MLP neurons of a small language model. Each row is named by its layer, matrix (down: output weights) and neuron, and shows model dimensions 272-463. Each number is 500 + 25 x the weight over its row's rms, rounded and kept within 0 to 999. Numbers have three digits each.
After each neuron's rows, "fires before" lists the tokens most often just after its 100 highest values on Wikipedia text that the model never trained on. A number after a token or word is its count.

L2.down1394:486499517541496508514537464528473484486505490536500461486525497534465490487514472474514532532471486509425492465529504565501487480500470499501528522535506523536459521459488487517490498509514527460543532468508544528519505530508547491479454484516528455489485491496493456505540497511475483476473479509514535534478470482477512505459506512527518484502514521445455528550481526516508494446512526489490470492545502458540462543464494483517540496472491485500525509513480532501453534469437515469476543508535522509532497525519480462486525497538514479502500527515505483483517461443508568537
fires before: "|" 29, "-" 21, "\n" 7, " of" 5, " indicates" 4

L2.down1784:461512539504493494509463503498497511562492532469525446521464474518472469492498504491537525439525527438516531494511482490500509484532515510539473496533522513498522466517470499468510503485538493506526527519517511525530527543464504510515541488504492471534484498492528491522515488549524481486537527515479501466497462462465544489494481546466464510511519515471517488536529481516498495516493544508498473472508494500468507542519491544523485472448504466509450518477536493512463517538490517502455486514526522470526506493471484478486486493475491507555455466526516492497498495512519538479
fires before: " |" 24, "\n" 20, " Label:" 15

L2.down837:482474511491502492529504489490480503530461469497503508447503515473501479515511485489507490496476529510516477524492493513450495471558535529486452550476525484518534507484541533518475471531486481487486521498476482529527507510471472506507518432437486502514473463505483513511533493513498473492468550497514467505517485517495526524465484548502500449482484505485490528549476554492520553545485495524528511488531488493482506452485528488477478475470503506482513526506477520498500499481511503521511464466522498478526485531508495522552520476527506500498497511470500495506475516514522549472
fires before: " |" 48, "\n" 11, " 0" 4

L2.down826:495486554469549535501510538521501502554472506478484513477497497503531524532470491513496468506506462500532531487495496502524484518528504542494484492506493507498484504543496513525520485534498520557494524495532479548506495535442512492492490495541531511535511470467474469502485511448532505475490512528475464542527543537492526458503531528468485548465478526490510509477501514523490517513503489484507466514531515499449517481464520514480475493497489505535507491532497466494450479499454526503466508489540506509509540505505490511554490522532490487537490511516489472508489473452530536559
fires before: "-" 57, "===" 4, "==" 4, " " 4

L5.down949:512512510468507500501534514471511546485483471504479502502487466464497481494541485467535498517500478520545494511505475515465498508446464488520503505522510506554497537452512486452512498455492531481512484488514484499513457520475510526500526543501518495537535526493497502505527520467467500487524483550504525565491505457489463510484509485467510500552545455510479494520504535438510452507485520461469480525562519522507523501502541511520488528440522513477539507554491484494498562475540471473484507496492566510434515489499531498519511499495539471532539495502533542495521509466553507488
fires before: " |" 40, " 0" 8, "\n" 5, " " 5

L2.down1565:465471495541491513515477521466507492513490507505514500486483494494528513501506459507480512499501510507474477510478519499482495516502504496517487520501487502443509492490515486532499518506477482508485526507545509487518501508469484510510516499527487530518480460491483534495523476530485535492514596505499478458497480514538484491484498469496534480493505511491496492451522492450503496495528525499523517504528502506524511502501490500469508468482478512501513482493497466473463506471437498476488490493492482460518456488540474507499547519503430513491498513456504505493513470593463501435
fires before: "\n" 36, " The" 16, " In" 5

L5.down1980:471495517516519511463491457498499504492502513521514507480479504450531493533519460516525510463437531499439498550550544547574486488506508507537492500494503478532465468497496470463474505519481487494466478484517507525506523487528495490487501503473544535479514510479518494472516483524473489467507482482529520510513465540472482486445503493491515501508525509478508519485469547477489482493523556477449502469532525520495489515496539509484460494492527487531460551494500470494525512527503497460472481494509504474467528500530498461518522514517495537489492502546478491491513484484538475533
fires before: "-" 33, "\n" 25

L2.down116:514491487516523518480512504498505491514529491493475511491474506501475502467453496522452474497519435488537443500483502519535498523541544565533500473473495522503520486495498465464493484504491526466525461511504523533536490500455510500508512488469532503494450488491501513448492501512525519514522498500514533517444525472499483519500484461491506501510494448473473497519493501461552505493486474484534484495502542472485495502458509491501501527542509508481529506502515514518506524496487510507492553510515522514456521505486529534469506487493529530517457529520516448534470466474549476526
fires before: "\n" 31, " |" 23, "|" 8

L2.down1699:537500484522526502489476517509506481493497564487515510481489518501494541533528456462456506517520516502482511512475492485497503498505496505526466493493504492472473535542486493497463499522498525474457498473469481523470513553469456497482486491467501517525506477485527455518559459499499485447499487515465525529524485472476533514501511562480531520470526507484477482514483530525432500507544511491473480450463494493477466501486488452527481457521488523457529524474535494488437522532490500518563513537482562482505531482494494479512535505487513486536499503512492506493535455514535511527
fires before: "-" 39, "\n" 12, " of" 11

L2.down268:489477484515459464505509474477518509531501490507454511469494518484515496469481498496442487511478518472546478527509489484497492539488517543535484501523498481478506469441526503474519512520449495471507473492473461549480496562474505510525488514529505479501479539545507493535491502511498528500532494525544530537495503492484482460486486462452509515502458478488547485494513496489507508471562528495503481508491519471527476505493460457506491480500509480488506496478507522533478488470559514463481538530480513551497522490523498501535486504461535506519487497550518485496527537483479526547
fires before: "-" 37, "\n" 28, "|" 17, " " 6

L2.down48:504456448518527489548478541463516511522496548483508517465445488503508500480516491465523501505541528508501502538492519501497451502507496498479470524519473529443524500498523489568524512486484524498496519503521514501473487487517500541481494513488500528457486443500488512525530513470449529516486579482483481490494534517510498510475505476514514508509455529517525509441509513470537441544524499517532525497498489496534538480465517495473499492500472486515502481495444507485473427504455497484522507467471520468477492508526507541529500484504502500481505495472537525475483514539508488464
fires before: "\n" 76, " The" 4, "The" 4

L2.down864:514530503471537521541462537515469460527471534511547462517504498521495492492546461530510513496533456464476555458500505498493550490482517509509512514500506487485476499521515512516465519549552502475526489462484524509508496483499550514481490506475494501552523478523473526483471531514486501502467452529451515512529488508498512489471503453492495511523479490493517550494497500511503471480434491484512498533549483498508490516522486533488499495512495497481491526478493530476524522501505471496513486495489522521487493532504460484522553463508443497503513517458461489477446465468566516505
fires before: "\n" 38, "-" 9, "|" 5

L5.down437:548469500475463534462433504460473531525532557490520506481534450425502537534536501473539431487541467487506561470510483496468474528495505526530508512515519512486490517493524487497495497544504506528475458511486482537483523517435532546488543491476488480503501499475538503449470522477495492504488535535520522490506506495527493508497471488511496515527509470508477484478576487520529505500511520493479512523542471503511462505498485497502495515495529511490552491533504519515508478538513503546496525521487532495471496561506503478489517515458533478485519520531526534499490485472498520496
fires before: "\n" 74, " in" 5